MLP neurons of a small language model. Each row is named by its layer, matrix (gate and up: input weights) and neuron, and shows model dimensions 0-191. Each number is 128 + 24 x the weight over its row's rms, rounded and kept within 0 to 255. Numbers have three digits each. A neuron's up and down rows have the sign that makes its largest values positive.
Before each neuron's rows, "fires after" lists the tokens most often just before its 100 highest values on Wikipedia text that the model never trained on; "fires on" lists the tokens most often at its 100 highest values on Wikipedia text that the model never trained on. A number after a token or word is its count.

fires after: "\n\n" 28, "," 16, ")" 10, "'" 4, ";" 4
fires on: "=" 28, "\n\n" 18, " which" 15, " |" 10, " served" 8, " who" 6
L4.gate811:157111161133120146157130112133120137104136131131103149090149124132137113136129128116135131140104122100130120122160172099126132088140120144119120100132141149175143121061109116132130090115110099096146134113137111100107099122138128131119132140092098123150121143147101151092156131145131161154107108156107127106135153142108097149163115111138156102133165143116205124120154121116118151109109148150127090106148199091130137096153126102116102176147097169140161142120127097118133180147089116138152107154140124135203180134112144193130132127139148094131109139122112175143158121170160128079
L4.up811:138162109173144109134148116118132142120120143093087123088128119173167159123124143131121116143128154100129137145163164142117159124159149148143076122109117147150097134092102125122131121079075126119183138156100160114112089125134101121123158105145127126125105132152112115111113120122137132090124101141127122106159147168150096156145133117107177127153128158117134141168119108096114125136155134128125108168136156110129132117130120143102079149107126197090119135166170126112126134137140066131164145118112139101137152085098119196127135102121121114160102114121182102093170119118160120084

fires after: "\n" 50, " |" 15
fires on: "-" 50, "\n" 39, "unn" 4, " soon" 4
L2.gate745:157134143111169087139106117137155104145125144103131172135134145162144139156113113123169091113125058087120137146120158171126097113128139118101105159105115159147138174133103137141139145132156111128113146072113093127116100129129124132123109112128135125097169119109161139142075141136152122144097084137072082110160140123153126143121114154132133141137142110153180123171113137138103126125143122166124168122147147140113152128073158084111134112141123125126109136139113148106178155134127108135153160122125096145129102119138191081144109153121158119163105178115149173120132139184154121128
L2.up745:156141116105162103147075070115121117141135136099172163115155138153116152106124128124159126112171089137119124169134146129143128129108088122106120107137103189145154140100063154134122124177164100151134145100125085108112116129124106135113134101110106142093171130092148171136119139152146125172125080107087111111133101133151107157153126163118141115103126111158171119157122129114096098116146142126107156105150135154138144149070135085166120112151112145133102140131111140095133144120134140131141131121095076137133118107162185111148135175116153123148111164133144130107122142177119143115

fires after: "\n\n" 70, " was" 6
fires on: "=" 70, " |" 12, " born" 10
L5.gate796:156103132136159129092085143097163152137147102140158101201118119132122156073119117146096141175127138121136137087142111169169105151124121146157123115158128095134153116118135151165114150107147134109095114130083080128118106119096140145154127133083130113138156153144133165140128132106182142101115132141134133153142077134145144087142147118111099144116130130110153141161079120111154111124143160131181116127113121160145126108096131127145151133116146090108146128133160115148144154127129107165113123109113141096142151138121107063062145086166104156175144100125125140097122092100125132126
L5.up796:161120073150132142142100122140143134158115119130170167157184119129100147100129104134127118122145127122122140153134114122130157138133166142113080145123137102123134124127135126102078155130155176159098128126126144074134113114104174160141142161116152133139183123157092126064103126080118148139114099101102151127143101165171144097155108135078097153129144161137159089160152121119152147152152123147150126147072131138157134084143126157100130097138111116144145157130118087149116140125085112092124124132128138102136129144127096114094116130187113127125149122100135096108117124074123164148

fires after: "=" 95
fires on: "=" 96
L2.gate604:099108145119126144134107157108110117126117137144128153129116117131142139134085126089162106133168094111139127089089113127106113141182132106132112101191118119161148098097138140140136163127130182112150135113134105117098120121136142175146084150125109137120138154147129098129150142146113188140135118073121124146137077121148120101091108113133162116123113085116132144094080057127081140147109132138098120132133132097124152134120132142119094114137100118130159148105112130142155129094077129158057085113126098141142100140134126134087132091137085131118132101151055143115130130118122137157
L2.up604:111105141099150148121125142128124087133134160127099133198119104124134137132102132123163110137157119112148131114126112133137110159176161123120123152170109096169168070136141127127166133146129160130168109116128110112093142115156128176117076133120076143112113147135147129129149179121118176144128144075124158144148090130153079115128139128168158119126092097107141164100110081126092137139113147105088148137140115119075114142135105138110080137130130132141147116133120142118153135123107088125084098112154112119153094151168131136095146125114083152150099089152099138147131126087093111132

fires after: "=" 82, " =" 18
fires on: "=" 100
L5.gate104:111138126134129095117109119121104128109116150080125110129119126103175117101161124153149127142124089139122122093134124144165141135136123157142098141109115154168141156128098107129148087198126148159122139137133104096144102205178194135103108131132147083134164105123150096146160143121109163154108118094136122176137139185123125144146120091189166135156096173092145141155113082113127110128115120134163098140131153125099108128120132157129136127117126112138111157147112114096140137176091136149137139114145118113117093171122116166115098117116118106106072114134125160114150125137134129102
L5.up104:116119090131141132100130106107131093117103127099094079133110113120091138129119087144155122151158103104104102072096106129119127123164126125143143131130142131139178120079144069151183119151147146095109154142127127106114112120133140137094087091088110089153142112140149135128133155110147149128148137100173096126129103157144098123154173091162165168159105142104134134140099075133118118163112119121135088132141154102103146121104098144146109170135091156122124130120147117119127134158117107162110169120163119121097133132115094158127096093150130104114107133134170095121203143124120130115

fires after: "," 61, "'" 11
fires on: " and" 88, "s" 11
L3.gate900:158128119104187110126098112135180104141107106132134109151132122111123143108142104122170120142137168120121101130117127194123134141111168104120140126126157120149148144170136134130129159138060124121177164094149134114116112120145128117103142109120097182133129129134111183149119110127108123131122129155131131152133124162074082122140134125144126123133132108151088151119118134128146130155132148112179113125180122147129170106142184145097174097119145146142149111103133147143160104116097130125141185175090154082121125121114087142126132110146108144129146183154156130173136108112089086150
L3.up900:120101104094190128134109139137144149149150120132116104157148128111153148147163163112136115129182157097112108130156140162122135098135131113083133088160169131177138108128108131131122129147119122119168137078160133138136115098142120093064130105104135142151139112135125123130119125089162140136149138158159177178107104122116064116145129150132144115127114142129109138100151126150133120141149121153161110153172116138111119119138212132126149119118143135135176153112121156179197115198102109152135136120092132126124122117117119129089113150157127136151167135139154118153135115093118116118

fires after: ")" 42, "%" 7, ";" 6, " |" 6
fires on: "\n" 100
L2.gate246:154137159121137099128124115123168127130170155117163156078092111130131111146162099129140158124124123138128118138097145121145070115117154130102097113119133112112103147179138159136100126116148111138074120119142130111119094150162166146133171147163118105136171113091142157160122086149129133154115092111105109143084084174162166118123128142116114095124112107134149147144146107138107103107132093089128143136139137127133145137106130126111099153124142128126119093090135180105174142170091111153137120110158151140146142150128148188154192109103117087129111135144108103159165100142115085140
L2.up246:142149138081120106124110142112147130136175162097154161123106102107124107125123087164144148115087081089109113139114112141106111105109144125151109131121180132139109154157166149154140130102122158146133142120102165145106113147145140143165136106178100121104191135058128132119130119106156142148105121107119121139128079137162144126089097164128086100110168109183153142166143131129129127121149097119127118149138156121127162101148123120130106121132121115138104116129118156155156128153097102105153118107134102116099093131158169166160125147091109123158137153130081096152169145165114082149

fires after: "\n\n" 26, ")" 15, "\n" 9, " is" 9, " was" 7, " =" 5
fires on: "=" 26, " |" 12, " a" 12, "-" 9, " was" 8, "\n\n" 8
L5.gate676:128126145137130110114131144112146164146158078127162083141168099118106137157182133127110115107124172129147167118114133165151124170106104167147148130165133101137190175096112169160141131129143083130118151129118056142141121119150148108127122132121129096126103115171130120115147168113149113094174141087100110158127134137124124138126125133148104089113135158149104141132124073137126146113139180115159131124107119113116106138134104155137108142123083126130103118133155111107113152124124170145164148116140178138125122204139132095096130136095120122156157101092176156120135128154122114121
L5.up676:171162123135122103151112173098178143147137132123167120120124101152141151145129121116144134122110144119149138129126087154172151102122163155112124142087167127134107124104129140136142154151146103117114119073134116162124118143132141124114167093126061115135134104137126174161085111104144148159145127100099162141148109158102078120123139189134116113154145161149116090122135125123106152124107147134111128103146092137057087133176132165123142109181108113114154146135189135157117133125169142119109170116124135128161090121127175134114131123113109138106119138071144154144140146102150130128

fires after: "," 54, " known" 6
fires on: " for" 23, " after" 20, " with" 18, " to" 8, " from" 7, "\"" 6
L9.gate543:122163110114134149115120101143131127108127101094132129149144143122160120115111117119129110151166109132164152181091123121183119112130127104143107121099121129162159076144185107114155130184121154127108142133090142118103173156144113076138151089134110171169121082152142109148107153089151131161108164130153139118128112161097123113112116080164155120171144078124137107118149150128136142121113171121110127056146126124103093065111165125103098139110120112133107106137105110126121133130145112161127147162136121093115146112112075134114137134142125139165126151101102122109148124106133090134
L9.up543:124121131122133116096113163160137142108173137156165098125161113131125141142115116125124140111106139152148165121109123116141144159128161143147147153138100069112154153123135163114112112144178123129143113089110152119108157095077157102144119109133128109128158143102103106128096167092121128117143122124121124126115115126143102144178120108146132113184141127142141085118116148144171098167134189125113156104138092168131136157119114102125132120141157149170106146079102105135082108105166140158183158096140155148117156117110091141123051139137130160115111156099115103142148173163115121127

fires after: "." 63, " |" 13, "\n\n" 7, "=" 4
fires on: "\n\n" 39, "\n" 32, "com" 6, "=" 6, "Me" 4, "\"" 4
L5.gate816:138140088131161132148131106110093170136172138110109146114133162154110155155156145133118159143092106137144118119137110139106140102109110145099116160116129084124143093171144122098190153141120133121168149134157122113121097108136134126077123107095147114096138095128107128152119193110118163154145100079129098119123134153120146132189130085142118143123138136156116122126097089138103104117122140186086143115119137111090110133161083137138113131128083150123141117149103080105123159133128119149120125132111177107130126151104104145103072121161094124129090138106155132108157108089089151103
L5.up816:139124103118131129160110088118133122134121123125106152154116120207142122093166133087128202132151113087139122137129137096104126114126110150133132107072141134082130117129149100144183150141111154121154123162138119142124097110162170141062095105089112134115096119139136112099143163117110149131127127128129112101144131178131144134145095106145150167106089148113138146116140054119111114152146156148125126138141135155152128087134096135161104098151114147149113135155116103097105150142096096146154141149133168140166145133124081143134115128160105125137124139161122120158183144168114114111

fires after: "\n" 89, "." 4
fires on: "-" 89, " Cole" 10
L2.gate205:162146141138105151141119158109132090100143145088130110136121120158116130153121120155169153162129118076126143167169100140112126116146166153110112164115178121124125118161144160137152114114109136174121170128123090093072077123133122136155147107131077101126136114124140152130108113104089152146115119119123075140109140141114123148120122148136113126162124143206158118157175096114158139131174120144083119119157129128147137119120179100145092130123146132111116144153142152123140153105107121080116121152112105163165137115120148177164150164136118126123163184157095108122144123148122124125
L2.up205:136142134072080156117150143125099117108127121115138143154058136147139127147118126174100108129129149137162117155146128111131126103131148165151168123108107160118161138125127108183133140133115109123071165179120092113103114108096158120144155114172121098099135150106127122131088121117123164104134103119105136146136096135114165078111146139109141106138135135138156147108152125147151111141139123128100141104119144125150112140134152167122125126122101134163059090113123178105139094130126130098108111124111147164140127110152151104133114137141166124074163129190099104081101117170169100120

fires after: "," 83
fires on: " and" 100
L3.gate812:128142103111154138102099153143113160182123120132117158119171134111118145109143112151173152165177140135165096121127113142176104110102138103106117175137116122171153123112129118092148136134107115153127143079136145134075082102145116150121143119138110143113158147074110164122116142089162136092149106128074157126158103113121105142140108132138151122155138150178095096144128141128112145092116153136154086109089125123113131134158135146147154130134144152142106168121111140143148118146122120133150104124124123142075079142100113138089110089164104163152174117103172147160093118132117164132
L3.up812:143133115116122147116116131176140131139119105146177117147129146156136145128164179115118106118141171119104077146137084150091121077132133103102131116109135114121141145125163139121121122162114122122161103088129115166124100118150044138138143156100111124107165167098121138105095094109141157104116114132140120140092096143124103122168101110161128125147151165111103122115130126132139139148187092151165106089203142137120171130131147113096135109157114171160153177152110170128151084108122145147119147129118139161110145110127108099105129107134115143107130166132146146114124147133140132174

fires after: " |" 46, ")" 18
fires on: "\n" 90
L4.gate798:142112120088123108197158140121127089140138147146156148138171083097116093118161119125148091108140138094125117142123109120153124115099116101112089181107138149133146158139114156079113104164109113137105134119105142118123086092106100100126168157085113104119130158114143087141090108106135159163076090099120146105110130151098126097157129179119136123125136184126113124140147096140155106095144128109128112130158138136154095092136126103128144112098079108134171117103109122140160148154123141136169108136188131116143139126176133094122097134154122132136100147115129144127125113100109125168
L4.up798:181107117088142114151136146144151101125109116118141147105146102125130071119133139122185132095152119093100130143109125119145112171102110163129073107085106141129143110123107134145124104124124148145124126126133112121113099111142148107108143103143095077135147093164151120159095187092138102116114094069149103139109147143121128075123150144084134098115149137124132098153139077145125096159135129098112150148130133093129128135132142136141139097169116084147175116121123093111115139153066113171169099161165133109131136142159164106138133128117140082133100161153141119102148153128151116117

fires after: "," 70, " the" 6, "." 5
fires on: " and" 65, " there" 5, " 184" 4, " There" 4
L2.gate972:098136165161139182045122156151108140131166109107107152172128121140155127141096112179166134109154135121139140118121118121103089069136122158108107143117134133155091120099118120084128098138131113128136120105123118174143144126090148130057123151103168137092086137128140127107171147127119150132189114162151114095170159125126138131134123128144157138107139106120126110172126134116164145107140147134149137134130129086113110099121140096116132099112139105136121135155139102144142120149190108131142101186133118118136116074092134133133130123165141133156100095098111154131129144110158149132
L2.up972:133156116134140102149125123175086151143133152134122093095147135114105120150178170124084161125083174150103126107113125151123185131093122111099134063112115158085103121130173131132126128097108129101126112088131138137130134125145084160190153113133121130140137128171117120159104065135152169132133150101092139130084104142095127104155141124123133103141139149110118074120120125115092149148122148166121122107134147159168130148132123152106141130162178139107104151127145107159118131122169136087143164147128115139145146194125133121130144107132122100125136112154125102081125139128154131157

fires after: ")" 32, "\n\n" 31, "," 4
fires on: " is" 34, "=" 30, " =" 25, " was" 11
L2.gate183:161116129150121143111108119113151166111166130107106163149118103107122149141129124119162140145091101107116155145176153108138132142166153122117132122131178108166104116101146136110125112100105109143078130124153130076119148116134117131078156138103089112144153121084139181099111160115132152148134108114095168152110159137097078101137106108116098121136152110146137092148199143161151113172106135151145135146104121164152124077133143098169130152128124129097141129177127191108135124148129124147148152119114139125141107131131163157160109136138142094104144115156163109148155144078154143118
L2.up183:134136129132136135144110095133131136103104125116139157097081096133084117119155119130191146147119099133123161137157099138122161109125113153106142139065111141115128107123089164177148174121148151127112113116137131116101120111136128126104150130116122128131171084107085105090105143094144122130104134073109099137133107173120109130108111130084101092145129138094158107166156124132132154140132134152139112156138108152147101119151175073130151120150103102065129146140116167130099151118113111121132162114200130125167145160124184176141139150124156109150151129109152122136146107108165118135

fires after: "\n" 100
fires on: "-" 100
L2.gate889:136099171115128137151083152106116115117136179077121123129114154149137131100115130146112130182166132080121150137148153155121112092150122142116136138102149090122114120112180109166148115160131139115085136112118117062114111115123136141152153112145087104113145110099144149122104140101075125129119060120116120116127153149125117112076120130113139121132087132170157147169156111110152075114149151139149131145161155171142166185115168122146108140129109125093097130093100161138151167145112110111116130122138142168144145168153140091119138112149128161108138131150141110130120102140157110100
L2.up889:195126140102141119114108118128092070122116177073111105120081123182120123083089143130114110154159134120133143124150094131168157112134114102132102092110152116149110112124159158154094135113119185136077101131113114111102109140122126129117121108146089081117132091121143120149093159089084149139160098121131140095094128128139125124131128186174113100131093081138161149119137094126143122123122123147141148115164127128136133148110179137166092097124137139103139087148166151126126130128124132123130111151137137172147110113132170119157129173133122109132124132124143137070158117139118115128

fires after: "=" 52, " P" 7, " cal" 4
fires on: "=" 52, "-" 21, "c" 5
L5.gate804:151136143136161100107161167175125166111110106147126135154133127159162120128139175107122094126118103137145150135163142165118079111188170129155115119095145132141135121128141135130138120105108120097095151134158126116161140159145103075123174123078139151111124102142143145128118148084140147143141088126147119132080144156068114153098148130116158125143161116124130091119109158131097126126091134121121139112112105153123158100145150099176185113073119132143102135139110127112139156115116130066142114153094131116091114132117132119086142181095116166119080131159135128118117097124136115117
L5.up804:093149144134126147132113125112116125124120103144170120097158127113145096129106134145132101163148120113133126093108134094131127152138114118133129163148112129098158150131102113159190157091141159138150136140105107110121150112100118124149133134098128116098121169147147095197105138151112176094173122143211091152134147198114105143124114118127106118141165145161130165120161162131135148127116146121107118107130123115191119136118133112151099131155121114095139166157157094110140097110106121127070148154115112109120141140112113131107112104168078127142142184097134110151119130143081108137

fires after: "," 21, " is" 11, ")" 10, " de" 6, " /" 4, " –" 4
fires on: " a" 37, " was" 10, " la" 7, " in" 7, " Italian" 6
L4.gate608:136140113165179107105077108163117173114076132104145100135121128135098110156166135106131195133133143086119145130139140124118117100150116138089093101114137151104152099125112125131168123113131103134122098110149129134128124099130136116132175120119079089188123116121099110099107146093172163146136147121116122113121154109142141118150148113109103134146118153151095103135151130111154101133152123125132132142098112105161149133145165179100158102166135106111141146124158129111151165119138118158165164108155139182130106177157161166160132109121125100137111116132189106094146139112122091153
L4.up608:140102136140135129115107124149114154117080106119110143189167142151130157128165110127109129133136149100111138169181147118136156137170085131071128141112100139116161129123115144135113118117147090143143117109119127132161108125144114110127132120088094106125089111146089149123134125112168143146103151101123176108154196103097168168104114129143078131108123126127150137095155132106142123110160122164143094139114160076115121109132156160117158128106127110130113132137180108093162141071131134111150110088113133167111112092131159120144115109080131125145114088150141120154133159126133068149

fires after: "." 75, "," 10, "|" 6
fires on: " He" 54, " She" 36, " and" 9
L2.gate1:108100112093161121123103168127161142186166088141125095137113149114158144119098092125157109162156119147162104116130085157159137144137136120170125160109110122139155134138134153116182143111097107176170112097120152136155137131138120091147138132115124113125135174100142134126119122114138161080168141155129146110180114153143123136131175117101101122145125151163096111148115151106121123094146148128179084139136119138126136148173126120125135136123081140139154139141094102163140085146134113144126165136123142101135132089146109131116118093147166125108177131096173168110091117170115167135
L2.up1:100126138098162131091115134191131106101130092119113117131131139150166169104105102123168093095138117192133129123188125111149084148141185080134150148152117145097126126129146143094111151130103118144126145132135167111168104141161100112097139124122143128102134126093143175135118109085144156097148134128159119153114125170127132148138140134124114151162133141137134111133107171094109118098162126148169118097114139139118134122131126157130176120091165122133144144136108119182144057122133133107146146132139121103141153119127148142149137102164160161138133118059160135121106139144082134116

fires after: "\n\n" 60, "=" 24, "\n" 8
fires on: "=" 92, " playing" 6
L2.gate873:130120113156144092093141122094097115124122122133123102124127105094120140100100148116148155118139127123129152143140115149130108133159112117071163142126119113142146092115130100127038157108144142129094146143121148123140159119140116106127128121155179108131105144162130130122140130109182143091170125157140113096137090086156138135133159139114114140062138123144109145120120083141100203137132116095113146121125158124139128118158133168141148077128122135154123134145178086128101134134155090155099099139135146113184140116125140101127165163136091147125125095133133106143140135090062165137
L2.up873:103122083132140130133130117133104179171110072124135123137110177134090099105119124126069118103123125117169105109110176149117152133144129124109112165117139113127177140126112102119141096149160125145113111122096073095145133092093151153128099132080173168120154110115135125109124091101111116147110098123130143095118089114153105137137120153180129106127141078115145125116101153144107151120098119093140146118115143148134129158147131164141141130133118173146133093079171091149084123148092123137116137105147107127159138128135077105136169129122067118128152130131116156122130123101095152091

fires after: " Apps" 11, " Goals" 10, " %" 9, " Votes" 7, " W" 7, " Candidate" 7
fires on: " |" 98
L4.gate255:159101161109082115100103144124130105156098081123154143128118131120151152152138145144146098106123114100122126154102115144145102114114107145165154145117111114071172074130147153147148127171127120159117116135133118094116141141158137155099139122110154109110148126106128095147100147110116144092130131140130193141141159125102114111103140133133148137098176102153147114149085100122116133112161138126128149151099067106129116146137106148142129100134165087119123116120163133138103107088099149153122149133196112089091140117125148058133139135157115130100079165088139149144130144130158105172
L4.up255:154142105128114102125140161078131101180137123142123114126140119129122136133167108126122137123111158142138124142123080140133143091108098163103136169142147073098147113118120125059136130116142072123135135145113094145109111115116136131095165095169103085176120142125072159116094148130134141137098125158145127128162103094158138114111100132131135105115114125123109178149114156155134134121080173125129126148081115121126150163106121123132149121148163146114139148107128142121106135137072146110117151104138096135062156088095129101100143124114112114058099155134118137105085126119152117154

fires after: "\n" 65, "\n\n" 25
fires on: "-" 65, "=" 25, "′" 4
L2.gate178:157127157114095108120106108111144112153129174118141142155123112112102137122144102126182133131144111089153148145131156151127129133121138154108084116139169139120121117140135130163140129156140166130082131104166107101123080136074107129119110125127062084122145093088134145163122138105156143118142124163137113129142128164124117147125123184099130118115127107138200092113124105139070082126119099112152137149163140135124158139142175129116112094169116122110104094139133168084142122162075105158125119132114116126126122172106167165135127123150151106112102098164137077124116131145110119157
L2.up178:124100165109104162140114160144107113148145142064115152172121136172129112084152149094131136175155132094137147150130141132114142167090142124129096077137165122118163108111120138138162110126170067147142116103119135141140111121060127119115142124083137126135143082150125153128125184139149118135152125150134174149132144147102154136089128174129161135129120130117176078097160124114131118104136153128143104136130134135140140122154163121123141094125123161117092164129136104125103100151115097157104113133089116121138102114146138145086142132176131093143094080125125079151156144127138150116

fires after: "=" 100
fires on: "=" 100
L2.gate588:140157138129109174100142129135109158140136111114127144110148136139121122138149134147102103110154141111174148146195104148128108101135077104143109077144125128118139139136162169125156141170112077111153096136116120146148149105139101154126197103098109121142116134159130088155169136124142146144150063148128151117110187135115134149158115124122144120107130198095144142080130114137133130103112160167148140098156123125162148126122088146134116141096096123149115155147109120129137095114075115119139119102161145133088129104162109071113090105146144157129120099137136124138102112145134154152
L2.up588:121118191160115130131115163112120139121147148140110088108132168088115120173130104167123097105178156128144135108115090153102096099152107114163109142144123124138166154162137115076143160157114065118103151138138147132138184134119130145111151143112112116147123143161152109154126120122136146097135098131171126100108125150110095143127101141111108136138119146106135117121120156125137147116103140166166139071147104176093167149121105127137121103134090142134137112144141111134146087094094147131119091104108137135073106091134141060066116100132127146122119164133141141147135131103104115157

fires after: "=" 100
fires on: "=" 100
L2.gate162:096131115136144133094096165127125187090114114160125134134118120137117094151099122090116113110163126158185145136125120183142114117120105169158117116141112123118152167119131142107143149143144091136137135149120146129083148129133119144055157103133144119155117133143148091162141127121144110121171103149185139135115131152133145135110115095134125124098135153135100107137071127123125191122097116111134158087079147133104129099108095131163167113092092147159122147138138119151159075095104142066130155122119162126089116103157139080131102105119114148146139104128110121156123119123109135154
L2.up162:110143156116126133125125112165102158096134138093111164122129135186171130136135114161118115100157154146124171156130151110097102123134077140155130114152116162131128108124127195134168183131132102120093134147116116146098136113098151144144164124133088127127143086121172087139099134126171159142144119153125134093075149168131116124129108129121108116113149174095087113106103138158099148131130140107134172094132131145129149137148147182113124146144100143148081134149118104137140095139059153144125117118145161109109107153157137127077090116141124113125136114129096075141116131156117131158

fires after: "=" 100
fires on: "=" 100
L2.gate50:125144158121209105104147134140103178103115162129153152118105155131163129141122125120104090133168152137126158126121114138124123115099164155159110050126134147153128113120094114094143153126131121126124159111133127114130134156152113119124161132090117111134095101107098099155119189122173115142180111103114120109116158149114095171142141115118131159118091158117093132160131133149129146113143165119106135159091077094145135119104155096106149145132091134107150170163141087136123128098102147166146132110106123085090103107136148134127081131137107091139125129118110104117098156114140153152
L2.up50:121161129104159122170141160143124127082155115116187139120107202110172108140109104085113120092131137119101161135106107135121135125130121138150103081153131126148157131106108107097165183155195103104140157113117127147127098113149134110108132152115115151134101083092097125156104147132149125140179114115170125126131161130135131148121149057133156134110138141067103113149146174119105138119150158120121155116124092133129164153159110130113142122140104141098122164137125119128128114069138131138118125117145148087133126105110121155164090155110115137132107130154094159143138138089143146137

fires after: " Goals" 14, " Apps" 13, " Votes" 10, " L" 6, " GF" 4, " \"" 4
fires on: " |" 61, ":" 14, "qu" 8, "pec" 4
L5.gate558:129133170136138136135063114105132141125135107129119099103089142107130137125168174119099124140123104148158152147085145171108137143087118120132124140094107131118138133133100155139140125113138137134097131125146098121135108106129142105098131112138134140077160096074109166160120148111147145107179164122107116122123144114139102108091151138112124116164085142146127155139101126123154108126139093143093137165178128115105175097144149127115126110105138113119088135147151141164087122115141151094130114110194095083096097113152167100157187168121143120101128120131089149131185130110129089141
L5.up558:179111138096122124140097158125123108123132149173103114156134097137140138141142077144151152136104139131118139140138108109081137124133144198132150097104173120132145127182099133173135152182157091093144123157115146163123129097197154089169136133143119107113198143077140111114120116120127143117107105161135108133136103129139123137148095136118115190133148114116118099168134101113142141117147136110157176107115104122128119127145107107140126101085124135126104122170153152140127142105144098098109109138164134130097066112100109149153100167105108118122107119143140128159152117123118129123

fires after: "=" 43, " Clade" 5, " =" 5
fires on: "=" 49, ":" 44, " See" 4
L2.gate482:148124150143156111106142144109188112133131086131168105186078165114103039108108149133143117153138120122137117121087131154092134133182136115121162083138152086138133112145117163136159127121183181118146115141110154106086084110147178134151114114146124125132174113144148139147134155114119120151112131100130089121106137114146141118109121142161105124113097105130119144082120120156159155146144137132134145146146088139138202150116165140161144123129093132126108091114111140145120109122071134132132095141121098115141163113126160115125140127148122136161111143132103123132151146123127142163
L2.up482:094116139134130104090161185132122086110158090146108120168106143129111106100108109115125181107128143137148102116097129159116135123165162097176121124152156102145118145123115139180140140118135137105124141154059159099147117142127116099130129116149131116122144102134138132153113141152130164113168147153158105152092152155138117123105104091153092146216085084158132143110136150115145087134152149122120115123152128145117154154127158141121106133138086169141094092128155146160149117123095062129126112117151098120133144114147122164128137148141129144144140077134124133152160162118147153123

fires after: "," 86
fires on: " and" 53, " with" 31, " wh" 7, "wh" 5
L2.gate840:168129165090104133093099153108113115138129105166112103136128100120131104156109075146106162121185127145113112129119118165155106128146150140127109111138122111116108155110174129104105116150100111137170130142116164147111111126149183129098067131120117120179126139130145126121136159098113148105133151123085103164157116191099160133139175132145132135155098101174118135097120139113133147076112160123145114147107106130084147113160152137124190124136167150150136129119142116107074123134119150144169108137150088089096133122122095135148166154083125130132145132110129101150116122121158114111
L2.up840:171150105106112122121140127172109154104157117117155138139150134108122130188162166089132091127115171153115140109147136141103159095099187147093111113102123168104150128111124140150141096175111127107108091102155156152150110159121125120163133124124110111123147114145086107118125121129160151151137067113122151093125112094099134136134139132150127119168151175120166093142111154120173136087108151164132118105167113138148143146147157072167136124127148132104116166140100162118157145144157111124112143122140119156104135130132122098155125067127115141174099149111152108152108122132170162136

fires after: "\n\n" 100
fires on: "=" 100
L11.gate230:098142102135134106099176088124152138122140149113119101113122108150084153150128129136170157158121119109132159108113121144113139130115146122109112160126159151108148120112128099097124111143128079155178163184158127116146113120095117134143143114088121079180126132113125130148159167082105162143132119119106111123104145169128114137128137111108157179126103151154148143117116130066155125093103102174125107093130143134104147127105135095143108160098136169100162111134109101140115134124098124124156121175131112133151101125112084170105126101131114138186127105135140175077134086112139164141
L11.up230:085111129148120142084165092108128141175177137114129122158113130158148116114140145120167173144121164128147119090144145123122126133142144158109097149106168140085131114091127124107099128154127116168124109161142114129177106125109114112130156074100124129138148066151119114125152132087073123139116099123153134114163169152130144134138119081135143118108100160106130156136113104110110066107147142120138133147115119130191113107104148112131110143111099145102168153135141078125122150152153138126132157141105140141119112119111115157090165136149068179142139115138137164130146117105110105080